Part of a small language model's weights.
Architecture: LayerNorm before each block, no position embeddings, biases, tied embeddings, ALiBi.
Training: a variant of Muon for these matrices, 760M tokens, 7942 steps.
MLP neurons of a small language model. Each row is named by its layer, matrix (down: output weights) and neuron, and shows model dimensions 330-457. Each number is 50 + 10 x the weight over its row's rms, rounded and kept within 0 to 99.
A block is one neuron, or neurons of one layer that tend to fire together. Before each block is what it responds to, as a language model described it from the Wikipedia text at the highest values.

Opening quote or bracket starting a quoted or parenthetical insert, above all nicknames between first and last name in band or candidate lists (Marcin "Martinez"), also titles and abbreviations like (L2).
L3.down2089:45 48 37 51 47 73 42 68 57 66 54 43 56 52 54 45 63 61 54 41 65 45 57 42 52 61 47 64 47 66 48 39 49 53 06 46 53 60 37 58 38 65 45 48 46 31 54 58 42 38 39 46 45 52 51 74 41 44 43 50 61 57 48 64 59 70 59 68 42 53 55 27 49 45 54 29 54 51 58 37 46 62 48 64 52 56 57 58 54 56 58 57 34 69 34 44 50 49 41 40 49 60 56 00 46 56 52 45 38 43 43 51 41 61 36 41 40 35 44 55 49 39 53 50 47 40 59 44
L3.down2802:58 58 58 80 68 38 47 59 64 56 51 48 57 45 50 43 48 57 45 34 54 51 54 50 60 43 36 55 49 58 46 54 50 49 32 45 64 62 59 53 46 63 54 62 42 45 50 38 54 56 69 41 55 59 71 52 59 37 61 59 53 57 60 54 41 37 61 66 64 44 46 39 43 54 58 42 62 52 76 71 42 50 50 46 45 67 41 54 29 69 32 56 48 40 40 55 29 57 48 41 45 48 60 31 50 42 52 38 54 41 49 65 61 44 44 48 52 32 46 60 54 50 57 38 41 55 63 52
L3.down3024:45 59 40 40 52 41 43 52 57 56 63 39 58 58 28 49 56 56 57 49 53 54 53 43 61 40 67 46 41 52 43 55 55 44 67 46 54 61 42 52 55 44 65 40 67 47 69 46 66 48 36 56 49 60 52 61 57 50 75 49 36 68 65 39 55 51 41 55 42 59 41 51 49 47 59 56 60 35 40 60 51 44 69 53 63 45 35 49 48 50 58 32 49 48 46 53 43 60 50 41 56 53 49 00 35 58 46 53 44 55 65 51 52 63 27 45 39 25 49 54 37 51 47 42 44 95 50 34
L3.down3097:44 67 50 55 54 63 43 50 52 71 50 45 49 50 42 53 57 57 57 53 52 67 45 45 61 60 46 58 52 51 56 37 56 56 39 43 49 53 51 63 57 51 66 50 40 55 32 42 58 49 45 59 48 58 55 62 54 44 57 63 50 59 57 61 45 43 52 61 42 59 52 60 46 43 64 36 57 53 53 45 73 67 63 61 51 36 49 45 61 49 51 60 38 47 55 54 48 45 53 37 53 69 38 00 57 61 37 49 48 55 52 41 51 49 40 35 49 34 64 42 55 54 51 56 31 53 55 63

First two-digit piece of a four-digit year (19, 20, 18, 17), in dates, "In 1939", and table rows of biographies and histories.
L2.down1011:60 62 60 47 60 38 43 46 30 52 53 48 46 47 43 51 48 46 56 38 60 52 46 69 66 54 58 58 35 44 56 59 41 61 46 52 34 62 46 51 68 28 52 34 42 54 46 45 35 56 52 36 50 57 30 34 47 65 63 54 49 47 50 52 50 60 47 54 57 43 49 50 52 52 44 58 49 54 64 43 31 44 46 37 48 47 25 66 55 62 46 47 43 69 58 44 43 43 59 45 51 49 58 29 43 48 48 54 58 41 49 57 46 52 44 55 45 42 49 47 51 45 55 56 71 59 37 54

Second word-piece inside a split-up word, usually foreign names, right after a capital first piece, e.g. T-et-rarchy, T-up-olev, Q-un-ari.
L2.down1448:58 42 44 63 64 64 41 61 60 47 61 53 46 70 59 34 35 54 62 41 38 36 78 61 39 54 45 44 61 44 48 40 43 53 46 49 39 63 63 47 52 51 35 67 54 56 49 72 65 45 35 56 63 57 65 58 41 67 48 55 51 38 54 45 70 53 58 55 60 34 48 28 55 43 56 42 48 53 58 27 61 44 49 44 30 47 47 61 33 45 43 62 43 56 50 56 39 46 57 49 56 52 47 70 50 49 51 60 54 74 51 53 28 55 40 43 38 57 63 46 47 54 58 58 54 73 57 44

Final subword pieces that finish adjectives or participles (accur-ate, decor-ative, punch-y, adjust-able), plus " and" joining two words in a list.
L2.down814:60 65 49 49 49 51 47 58 59 49 60 30 42 46 63 42 47 47 58 42 43 52 42 67 55 51 37 39 45 34 39 46 61 63 53 52 54 66 69 49 72 50 55 35 43 48 49 71 67 48 36 50 57 70 62 63 45 35 31 59 52 62 30 43 49 34 53 62 48 58 44 54 59 59 58 56 51 41 35 36 38 50 50 61 56 25 64 59 59 48 57 64 61 36 60 46 35 49 45 54 50 46 64 46 59 43 41 45 37 56 39 56 54 52 48 57 67 57 56 59 58 57 58 53 44 42 45 52

First piece of a main verb where the predicate begins, often a stem awaiting its ending, e.g. organ(ize), capt(uring), urg(ed), mostly after to, and, or the subject.
L6.down197:55 49 52 45 41 50 53 50 37 58 48 50 43 52 39 53 52 45 55 42 45 57 54 47 50 51 52 64 47 53 49 39 42 45 57 60 43 53 68 55 59 84 41 53 43 57 42 78 40 62 44 58 52 44 41 51 51 59 63 52 46 30 62 50 56 46 40 51 59 61 37 52 44 48 46 47 49 58 50 31 50 55 44 43 46 47 50 35 52 45 57 60 51 59 46 56 53 44 61 32 44 52 62 62 50 36 42 52 43 38 42 54 62 53 60 47 43 54 56 60 50 57 65 51 49 30 23 46
L6.down1844:60 50 57 61 41 35 50 49 37 59 59 46 49 43 45 55 68 57 35 53 39 55 59 49 51 37 59 62 41 52 49 41 35 44 49 64 52 44 49 48 49 59 46 55 52 49 58 62 55 73 60 44 55 68 57 37 38 46 47 41 50 23 42 46 60 45 58 56 42 66 34 37 64 46 57 66 63 62 35 41 51 62 46 50 56 45 45 55 52 49 44 42 36 41 56 54 57 35 44 33 43 57 59 66 47 63 45 42 41 55 64 48 62 44 60 33 52 27 58 28 61 73 52 53 51 61 53 34
L6.down2014:51 45 55 46 42 42 72 42 52 64 52 43 43 50 51 58 32 64 26 58 47 58 39 33 51 57 56 51 46 43 51 40 48 29 36 45 51 52 58 62 68 65 43 68 56 36 47 59 53 44 45 55 52 31 40 53 65 65 66 59 49 49 56 38 54 44 58 56 58 69 33 60 61 40 63 77 74 38 55 30 62 58 44 40 50 46 69 62 44 36 76 53 52 63 49 51 54 37 54 37 47 46 60 40 34 56 53 58 55 41 48 49 33 59 37 46 26 47 54 46 50 58 45 44 66 48 41 46
L6.down2511:43 62 47 44 39 46 55 45 54 52 53 36 60 55 56 56 41 65 40 58 60 54 53 64 47 53 53 55 45 49 61 53 58 41 52 36 52 29 60 58 65 57 44 59 50 36 44 56 50 55 44 52 52 43 51 44 38 63 58 61 48 40 48 43 58 39 59 51 60 49 51 63 43 51 42 51 64 58 60 64 60 47 47 28 60 44 47 47 46 46 80 43 51 53 53 55 54 47 37 54 61 51 53 51 50 60 45 41 43 43 59 59 38 57 35 48 43 45 48 61 39 44 42 41 61 53 33 51

Subword pieces inside non-English words and names, mostly German (ih-re, General der, Kle-ine, F-ra-unhofer), also Italian surnames and Latin (Ca-esar, et seq).
L6.down1865:43 51 34 47 60 39 65 50 64 36 62 67 36 33 60 45 62 57 62 65 36 55 36 59 51 37 47 62 44 33 43 50 47 71 60 50 54 54 55 39 47 67 52 61 45 47 51 72 54 64 65 54 35 53 64 47 74 44 32 59 39 36 34 33 39 57 56 57 62 52 53 44 55 42 50 68 29 58 46 57 51 36 33 52 37 55 52 57 55 42 61 46 41 57 56 49 59 35 48 43 33 42 45 41 53 54 37 50 45 40 54 42 41 62 57 54 44 53 59 48 33 48 34 34 57 51 56 41
L6.down2963:66 68 44 42 48 40 55 33 46 51 57 54 43 65 50 53 50 50 46 47 36 44 45 39 51 59 52 40 49 45 40 68 22 50 52 54 47 59 58 50 51 54 39 34 60 53 57 35 32 47 36 37 52 45 60 58 74 50 38 51 48 34 45 52 29 56 43 71 59 63 44 58 39 76 45 61 54 58 63 66 40 58 49 63 54 50 38 57 70 47 48 41 52 66 68 45 64 58 52 40 61 59 54 61 34 41 62 41 35 60 41 47 58 68 42 64 52 42 69 29 65 51 57 64 47 46 41 36
L6.down3112:52 46 45 44 40 46 56 66 52 64 46 63 51 48 66 48 28 52 72 60 52 50 34 57 46 41 67 47 60 37 45 49 49 51 47 47 35 59 38 50 50 60 42 42 49 53 45 53 33 53 37 30 33 54 58 47 45 38 40 39 37 62 65 30 64 52 37 53 53 56 49 71 40 50 49 49 55 48 47 58 38 32 60 62 47 50 54 54 60 39 56 61 48 38 50 41 45 32 54 47 54 61 65 47 58 49 54 46 49 40 54 63 39 45 41 53 60 30 70 64 62 44 55 55 56 50 50 50
L6.down3287:53 61 29 25 40 39 49 48 62 61 60 46 54 39 43 51 69 47 37 56 50 53 54 63 35 49 59 34 49 51 45 55 59 53 47 55 63 51 53 46 61 67 54 53 40 40 47 59 62 63 40 40 37 62 62 43 73 35 47 50 57 37 54 25 51 56 44 45 50 78 50 61 49 58 59 57 37 52 37 50 57 32 41 52 35 35 40 48 55 48 42 39 45 44 44 59 55 72 70 57 52 44 43 39 47 50 44 46 60 49 62 48 49 55 34 60 71 51 42 28 60 57 62 30 35 62 56 62

The second subword piece of a word that a single capital or lowercase letter begins, mostly names and titles, as in p-ine-apple, By-e, P-ue-blito, o-z-one.
L3.down2216:17 61 37 50 64 53 52 33 31 62 51 66 35 56 55 55 62 43 62 65 46 56 50 47 55 34 28 47 59 56 57 32 56 63 50 58 31 44 51 53 54 56 55 67 43 54 54 59 54 34 41 53 47 72 45 63 52 45 62 43 60 45 57 55 71 58 35 58 53 54 35 36 43 62 50 64 55 60 60 21 44 45 55 38 49 70 31 47 65 44 51 60 41 41 45 47 28 43 57 43 42 45 44 66 58 49 75 29 58 72 47 43 55 41 43 41 40 61 50 44 44 44 61 66 68 52 51 62
L3.down2665:68 58 48 60 43 50 33 49 56 41 44 46 35 52 50 61 41 58 58 46 46 49 24 50 47 41 33 55 74 43 31 48 21 37 64 45 36 49 65 65 38 33 43 53 48 52 73 58 44 42 63 49 48 54 51 55 67 72 41 53 53 73 50 49 33 46 67 47 50 51 53 59 58 42 64 58 50 42 55 51 61 49 57 54 61 28 67 56 56 27 44 51 55 50 43 57 59 41 45 54 64 38 58 46 58 45 49 65 48 39 51 59 57 61 68 73 47 55 58 33 60 35 46 44 31 51 59 42
L3.down2752:39 43 45 59 49 42 43 52 44 51 36 42 51 54 70 45 39 63 65 42 43 52 51 58 59 44 38 43 48 47 64 54 42 53 56 33 58 53 31 48 62 47 40 55 56 36 70 33 51 51 60 50 45 55 58 35 39 38 56 49 45 40 53 43 46 39 42 58 55 53 48 60 47 61 38 45 28 52 55 69 40 33 37 67 67 36 64 52 54 51 36 51 51 54 60 43 27 40 33 68 63 43 50 58 37 38 52 53 56 45 48 27 44 51 45 47 52 53 42 50 74 31 54 48 52 49 48 57
L3.down2859:54 49 43 38 61 51 50 44 27 34 61 54 43 48 51 53 37 40 38 48 57 60 33 40 39 62 53 49 54 55 37 49 75 48 50 44 53 58 50 25 35 69 53 52 44 36 49 38 28 52 40 39 48 42 49 41 49 46 40 43 52 45 48 50 55 41 45 59 40 53 31 47 49 52 68 48 45 47 52 50 32 57 59 58 62 33 62 42 35 65 59 58 41 43 66 48 46 39 52 51 72 38 50 63 48 54 46 41 56 42 56 38 52 45 26 38 48 51 50 48 60 43 48 53 34 47 63 44

Opening quotation marks that begin a song, track or TV-episode title (e.g. "Athena, "Fire Ant), sometimes quoted phrases, plus occasional opening parentheses or heading marks.
L6.down254:53 47 73 55 54 58 70 48 53 36 55 68 43 52 53 44 42 54 44 40 48 50 46 48 51 60 56 35 54 53 48 37 63 56 83 41 39 45 72 30 53 41 52 48 49 64 59 63 52 68 49 52 47 54 40 47 61 48 58 45 42 50 65 38 47 62 42 56 53 54 67 52 48 57 49 55 66 41 63 60 43 55 42 45 46 45 51 61 39 48 49 54 56 44 51 51 49 66 48 47 65 18 47 17 39 37 45 43 56 57 30 46 59 40 70 57 52 54 44 57 53 34 40 61 60 52 56 61
L6.down416:52 54 37 50 68 44 53 58 57 61 58 53 41 43 44 43 52 56 48 43 64 47 45 39 51 42 36 43 58 40 52 46 42 50 35 46 46 56 57 56 32 61 52 55 54 68 48 39 43 67 34 43 41 37 66 62 51 49 46 57 60 52 54 50 52 63 57 38 60 59 58 46 50 45 60 34 61 45 45 68 62 52 56 56 45 56 65 47 53 56 33 40 09 58 43 42 53 35 44 51 52 35 37 00 52 48 34 49 50 61 47 45 43 46 40 46 37 59 60 36 31 53 51 58 65 74 46 47
L6.down638:53 58 45 57 57 56 40 49 50 54 53 59 44 40 44 60 55 53 49 48 49 51 46 41 42 43 32 55 49 36 46 51 44 49 23 62 58 38 49 50 43 48 43 57 60 48 55 52 55 54 40 52 46 25 78 55 54 53 43 64 43 57 44 58 42 53 54 65 48 52 43 53 63 44 44 37 61 48 49 57 51 42 49 46 57 43 49 49 71 52 50 45 01 50 44 52 42 42 39 32 47 45 38 00 37 37 47 39 47 46 56 45 54 61 46 35 34 44 45 37 50 56 53 47 63 71 51 40
L6.down731:39 49 43 39 58 51 54 41 62 58 60 61 38 59 38 43 46 37 57 56 40 51 60 60 42 54 23 48 30 47 34 39 48 46 54 57 60 61 51 54 58 61 42 55 52 43 47 40 47 53 33 50 53 50 60 62 48 46 52 54 48 36 40 52 42 48 40 55 46 46 41 44 54 60 37 44 48 63 47 49 55 57 51 60 34 52 52 31 65 53 51 44 44 56 44 54 45 59 42 46 62 55 48 00 49 41 37 46 53 54 43 34 55 55 57 42 48 54 57 41 42 61 46 45 41 50 40 46

The token "20" opening a 2000s/2020s year, split off before the final digits, in dates, tables, citations and prose, e.g. 2004, 2011, 2022.
L6.down1104:52 54 57 55 59 52 45 56 53 46 40 53 43 42 61 54 56 35 57 40 48 63 53 49 46 57 38 45 40 38 54 46 70 56 42 44 40 41 33 55 43 37 56 56 60 55 56 50 53 54 53 38 44 56 79 60 35 39 51 43 51 56 48 66 39 50 58 71 56 48 47 43 59 52 50 69 48 44 61 59 45 57 59 62 53 33 47 55 63 49 54 41 56 48 59 46 43 47 32 63 54 34 60 47 49 69 56 38 54 61 58 33 73 58 42 58 51 51 53 52 47 50 28 52 58 50 38 66
L6.down2428:47 45 59 44 46 45 44 56 53 67 52 66 31 57 56 55 50 50 36 49 53 42 45 39 57 53 54 64 47 46 45 57 44 45 57 55 37 59 44 43 43 58 48 28 36 55 59 54 45 50 38 53 56 48 40 50 58 53 53 63 52 68 48 71 38 50 55 45 52 45 56 62 47 54 68 64 63 54 34 65 42 51 37 52 46 62 53 31 51 56 45 59 42 52 56 48 52 54 59 46 44 44 56 52 40 61 54 23 49 45 50 54 39 54 41 47 52 58 45 46 44 53 68 46 45 60 54 56
L6.down2580:81 44 56 58 54 64 55 61 45 75 55 47 59 65 53 63 54 55 58 36 48 48 50 43 53 31 41 43 39 51 60 44 52 47 48 46 59 55 53 37 59 49 36 55 56 36 57 40 47 47 31 45 44 46 54 43 46 56 44 54 50 38 32 45 52 33 26 35 54 45 60 42 47 59 56 55 52 38 58 50 42 53 52 33 36 56 30 67 61 57 46 61 35 65 56 40 53 52 61 41 42 43 47 33 51 50 55 33 48 55 46 47 46 45 60 62 50 52 59 55 40 54 54 60 50 35 43 40
L6.down3409:31 69 56 41 67 71 46 56 59 57 50 53 40 60 53 74 58 41 42 56 39 56 40 57 33 20 56 58 64 39 55 61 56 50 46 54 48 73 41 50 49 59 35 55 49 38 75 70 59 47 61 51 70 73 55 58 41 59 55 49 49 42 39 62 42 44 54 49 45 30 46 31 75 54 46 58 62 47 42 51 71 49 53 45 48 50 51 63 41 61 55 47 33 74 44 55 53 38 50 63 49 43 61 48 46 64 56 25 45 29 46 56 70 52 61 42 46 63 35 48 51 53 49 52 54 33 49 41

The opening parenthesis token after a name, title or term, beginning a gloss such as dates, born year, abbreviation, country code or alias.
L2.down1602:58 36 35 49 49 75 51 50 44 46 68 48 39 52 56 43 46 50 46 51 40 47 49 50 42 45 49 48 37 52 48 39 54 62 26 50 51 60 42 45 47 51 64 56 47 40 40 56 49 30 46 40 53 58 49 62 53 48 53 75 60 54 58 57 35 58 51 45 51 40 50 33 48 36 43 27 45 63 34 56 41 32 40 54 42 55 60 52 65 69 51 50 45 62 50 38 44 39 36 62 46 57 31 04 59 45 34 40 42 50 49 56 56 65 40 46 47 45 56 68 45 53 45 51 48 31 47 40

Fires on the main verb or relative word that opens a new predicate after a subject or comma, such as which, led, described, compared.
L3.down415:41 48 51 47 54 53 53 45 49 41 64 40 50 47 54 58 54 47 49 47 50 57 56 50 58 54 64 49 54 46 40 71 53 48 44 56 49 58 61 53 46 68 43 59 46 44 35 49 37 59 43 57 41 42 45 57 48 48 54 52 42 28 47 29 42 52 40 71 53 53 30 41 56 50 60 36 45 52 62 54 46 48 44 37 59 57 57 53 59 54 48 54 60 57 62 52 59 43 65 59 47 58 53 25 57 44 35 80 43 57 41 65 68 61 49 52 37 32 49 54 46 50 67 48 41 38 61 56
L3.down841:34 34 56 49 41 41 58 54 33 42 51 46 54 65 41 54 46 72 39 53 61 44 59 17 49 61 41 61 61 59 61 41 45 54 41 48 61 72 55 66 68 54 41 44 59 60 57 41 58 60 59 50 52 32 54 48 52 66 61 68 61 61 46 45 56 48 50 65 58 58 71 42 51 46 62 59 51 60 55 32 59 49 54 34 71 38 53 45 47 30 53 46 55 50 56 58 46 20 42 50 45 52 56 48 60 53 54 47 57 51 56 41 46 49 57 47 51 52 38 51 52 42 74 38 51 42 45 45
L3.down2446:43 39 55 40 59 42 38 50 50 53 45 51 42 50 59 52 33 51 46 43 44 32 47 69 51 47 52 35 56 46 43 46 61 56 36 53 40 47 40 56 37 50 52 39 49 55 48 58 39 62 51 44 45 45 44 48 50 45 45 60 51 59 56 51 39 37 63 55 50 51 50 44 42 40 73 61 49 62 42 56 44 57 65 39 37 59 42 60 50 56 46 38 67 27 45 51 41 69 42 50 58 48 66 11 46 62 39 34 61 64 67 40 47 57 49 55 37 54 66 53 57 55 58 67 45 42 55 44
L3.down3464:42 42 53 63 58 39 46 44 37 40 51 43 40 59 42 50 57 51 53 50 56 37 55 41 54 51 74 59 71 45 38 42 36 57 43 41 54 26 31 42 72 57 58 38 57 39 29 41 33 47 63 50 51 46 62 48 45 53 33 60 26 42 59 53 48 43 58 46 50 58 46 67 53 54 63 65 40 62 41 63 49 38 44 36 46 64 51 55 58 45 58 63 40 51 44 66 67 41 32 43 38 50 43 70 47 45 67 55 73 30 45 47 36 48 49 62 35 59 48 66 65 77 43 39 58 65 41 62

Century digits opening a written year, such as 19 or 20 in 1980, 2010 and 1900s, in dates and filmographies; occasionally Film in table rows.
L3.down1249:58 50 36 47 44 27 41 49 61 61 43 57 46 49 60 47 43 53 59 44 89 44 47 46 54 64 35 67 36 37 66 38 71 51 54 40 45 51 64 50 58 39 54 43 42 63 69 57 43 54 45 51 49 47 37 41 68 43 54 46 54 60 65 44 59 57 42 63 59 56 63 44 58 67 41 53 50 42 57 38 68 54 49 25 48 38 31 53 47 44 61 51 38 53 60 53 38 55 60 50 41 57 48 52 47 44 51 57 50 48 55 37 56 48 42 59 56 44 49 48 42 37 54 48 62 45 39 29
L3.down2331:46 37 47 28 54 68 52 46 42 65 48 55 47 55 54 54 60 47 42 26 46 49 55 58 50 50 32 50 58 52 58 41 46 43 47 53 57 61 43 48 67 39 53 28 40 36 32 51 52 35 48 59 40 47 48 50 39 60 49 60 45 45 58 57 39 44 30 60 47 43 48 41 54 39 55 64 46 55 61 40 52 35 57 61 46 65 34 46 45 46 48 43 53 63 54 30 47 38 40 46 57 48 39 42 38 36 55 52 40 47 33 54 54 72 48 42 47 70 34 78 31 49 44 41 49 35 39 66
L3.down2910:61 61 38 68 42 46 39 54 62 60 62 59 44 63 38 54 31 48 36 48 63 51 46 54 36 53 63 54 32 51 39 54 38 40 55 61 46 68 57 46 51 46 49 50 39 48 54 48 41 48 44 44 58 54 50 47 58 47 31 49 64 55 49 56 46 44 42 66 65 46 46 52 45 48 57 62 62 48 36 51 38 40 57 65 36 42 26 47 64 57 54 55 42 56 46 42 78 41 67 42 53 51 47 03 51 54 44 58 56 27 46 50 37 51 38 50 47 62 63 54 35 30 68 36 52 53 32 35
L3.down3049:69 33 55 52 62 48 36 61 40 49 51 42 46 57 53 72 41 61 40 46 60 51 45 49 59 38 41 54 62 33 36 50 34 59 44 44 50 51 36 52 46 42 66 33 55 56 41 47 41 51 48 58 70 46 56 35 61 33 54 55 57 70 39 42 50 54 46 39 47 60 54 48 43 61 52 13 51 35 35 56 40 47 28 34 50 38 42 54 47 50 77 24 45 53 60 49 60 58 61 45 55 63 44 49 42 48 55 61 54 47 27 42 56 59 54 57 51 42 50 54 45 66 78 43 49 70 69 52

Short adjective or adverb stems (often before a suffix like -er or -ing) such as deep, strong, hard, cool, close, thick.
L6.down357:45 49 46 72 70 48 55 43 34 66 43 49 35 60 60 64 39 74 55 39 48 70 56 55 58 41 51 63 46 57 49 53 42 60 61 46 37 53 51 44 37 35 55 52 55 38 67 49 62 57 53 58 57 70 56 74 55 42 26 39 46 54 46 43 65 41 59 61 62 45 40 50 59 55 41 56 46 52 50 50 51 35 49 46 55 45 62 54 27 36 30 55 21 54 63 53 37 47 48 45 39 49 57 22 51 42 49 60 49 33 47 48 34 62 47 51 50 47 57 59 60 49 55 64 51 41 56 27
L6.down1661:63 58 40 52 33 38 45 63 38 45 42 54 64 54 51 46 54 43 42 57 41 54 32 49 33 55 48 63 56 47 43 33 32 53 50 42 65 51 49 65 52 36 51 47 38 52 43 33 60 60 49 24 43 37 46 64 31 35 30 65 49 45 70 59 41 67 45 41 35 46 69 43 61 41 57 52 48 46 43 49 47 43 53 47 52 40 66 50 67 30 40 43 60 53 46 68 55 54 55 56 36 58 58 50 51 40 57 35 49 54 57 77 31 40 56 49 78 53 66 45 50 51 12 56 35 47 42 48
L6.down1756:38 56 63 37 55 39 34 81 46 53 54 55 45 37 41 60 29 41 71 52 57 66 45 56 49 57 51 65 55 47 57 48 54 63 45 54 43 58 40 50 41 49 44 60 55 49 42 47 51 48 45 62 75 63 50 53 53 31 51 59 45 35 60 35 53 40 48 37 50 42 41 51 49 53 52 42 52 55 44 48 45 43 41 51 45 51 40 42 59 35 39 56 59 50 50 26 59 71 68 44 57 68 41 36 47 39 61 46 55 66 56 39 41 46 60 55 57 49 42 54 53 58 51 39 55 45 53 62
L6.down2521:57 48 51 62 54 49 47 60 38 55 37 70 31 44 45 61 59 40 55 59 44 46 42 62 68 41 53 81 54 41 48 51 54 55 40 81 40 47 23 73 48 28 47 46 50 53 60 62 56 68 71 59 64 43 53 56 42 69 68 59 27 50 36 47 48 52 47 38 54 41 35 55 58 53 48 45 32 33 56 44 34 50 54 53 67 36 61 50 51 46 63 73 45 26 29 49 49 65 53 45 50 41 43 66 53 39 55 57 46 62 47 54 49 59 33 49 56 56 63 53 38 40 57 55 49 52 66 55

Final word pieces that complete a split adjective or participle, such as rugg-ed, slop-py, health-ier, flex-ible, mud-dy, scold-ed, usually followed by a preposition or comma.
L3.down224:67 57 46 45 41 45 60 55 41 41 63 53 52 63 31 64 58 61 44 55 47 43 52 41 51 49 52 50 61 47 62 51 34 48 53 54 55 75 56 54 52 55 53 48 37 32 55 62 56 54 43 60 42 44 52 46 42 59 65 60 50 53 50 61 42 40 47 53 53 49 48 50 41 22 63 80 62 36 46 45 51 65 43 50 34 60 53 54 46 46 50 55 43 52 45 48 33 39 54 56 52 48 53 45 46 30 37 42 58 26 50 61 55 51 42 51 56 28 44 35 56 36 41 53 38 60 32 37
L3.down1079:68 60 40 53 40 48 49 56 62 56 65 46 43 46 41 51 31 52 42 65 54 50 56 36 31 34 47 68 38 47 44 26 57 53 46 47 46 54 70 53 49 54 39 46 61 47 46 46 51 57 56 41 36 40 53 58 37 56 53 42 48 45 35 42 55 50 44 53 51 43 48 37 62 61 48 57 40 45 52 30 46 67 25 51 48 52 41 62 51 44 41 53 50 51 43 36 46 67 47 37 59 36 57 20 61 54 50 69 60 42 44 72 52 48 59 48 56 38 57 51 51 44 34 55 41 51 56 24
L3.down1252:53 67 54 56 64 48 64 47 70 79 43 34 55 69 56 40 56 44 55 49 59 59 70 45 61 62 54 50 55 44 50 49 47 60 55 71 50 54 45 61 54 67 41 47 35 51 72 47 60 73 44 40 75 66 77 37 55 48 56 56 45 55 50 30 45 64 67 36 68 44 35 31 57 44 59 49 48 56 42 21 49 62 36 58 29 32 44 77 50 52 66 49 47 49 54 46 57 27 39 41 53 55 54 40 52 59 37 44 52 60 47 28 44 55 60 67 69 45 43 47 61 47 41 46 37 34 60 45
L3.down3134:35 67 63 54 42 59 34 42 66 58 48 62 41 45 55 52 39 50 65 45 59 43 69 49 57 34 47 53 48 51 55 43 52 64 45 65 33 54 39 75 52 52 73 46 45 57 42 54 65 49 66 58 59 36 40 50 41 53 39 61 46 47 56 64 33 26 72 50 44 51 49 24 53 43 50 38 46 42 50 41 56 44 36 52 47 48 73 63 56 41 51 55 53 43 25 42 40 46 54 49 37 33 62 40 49 59 54 53 46 41 46 49 39 64 46 54 52 42 25 39 50 49 41 46 53 50 53 55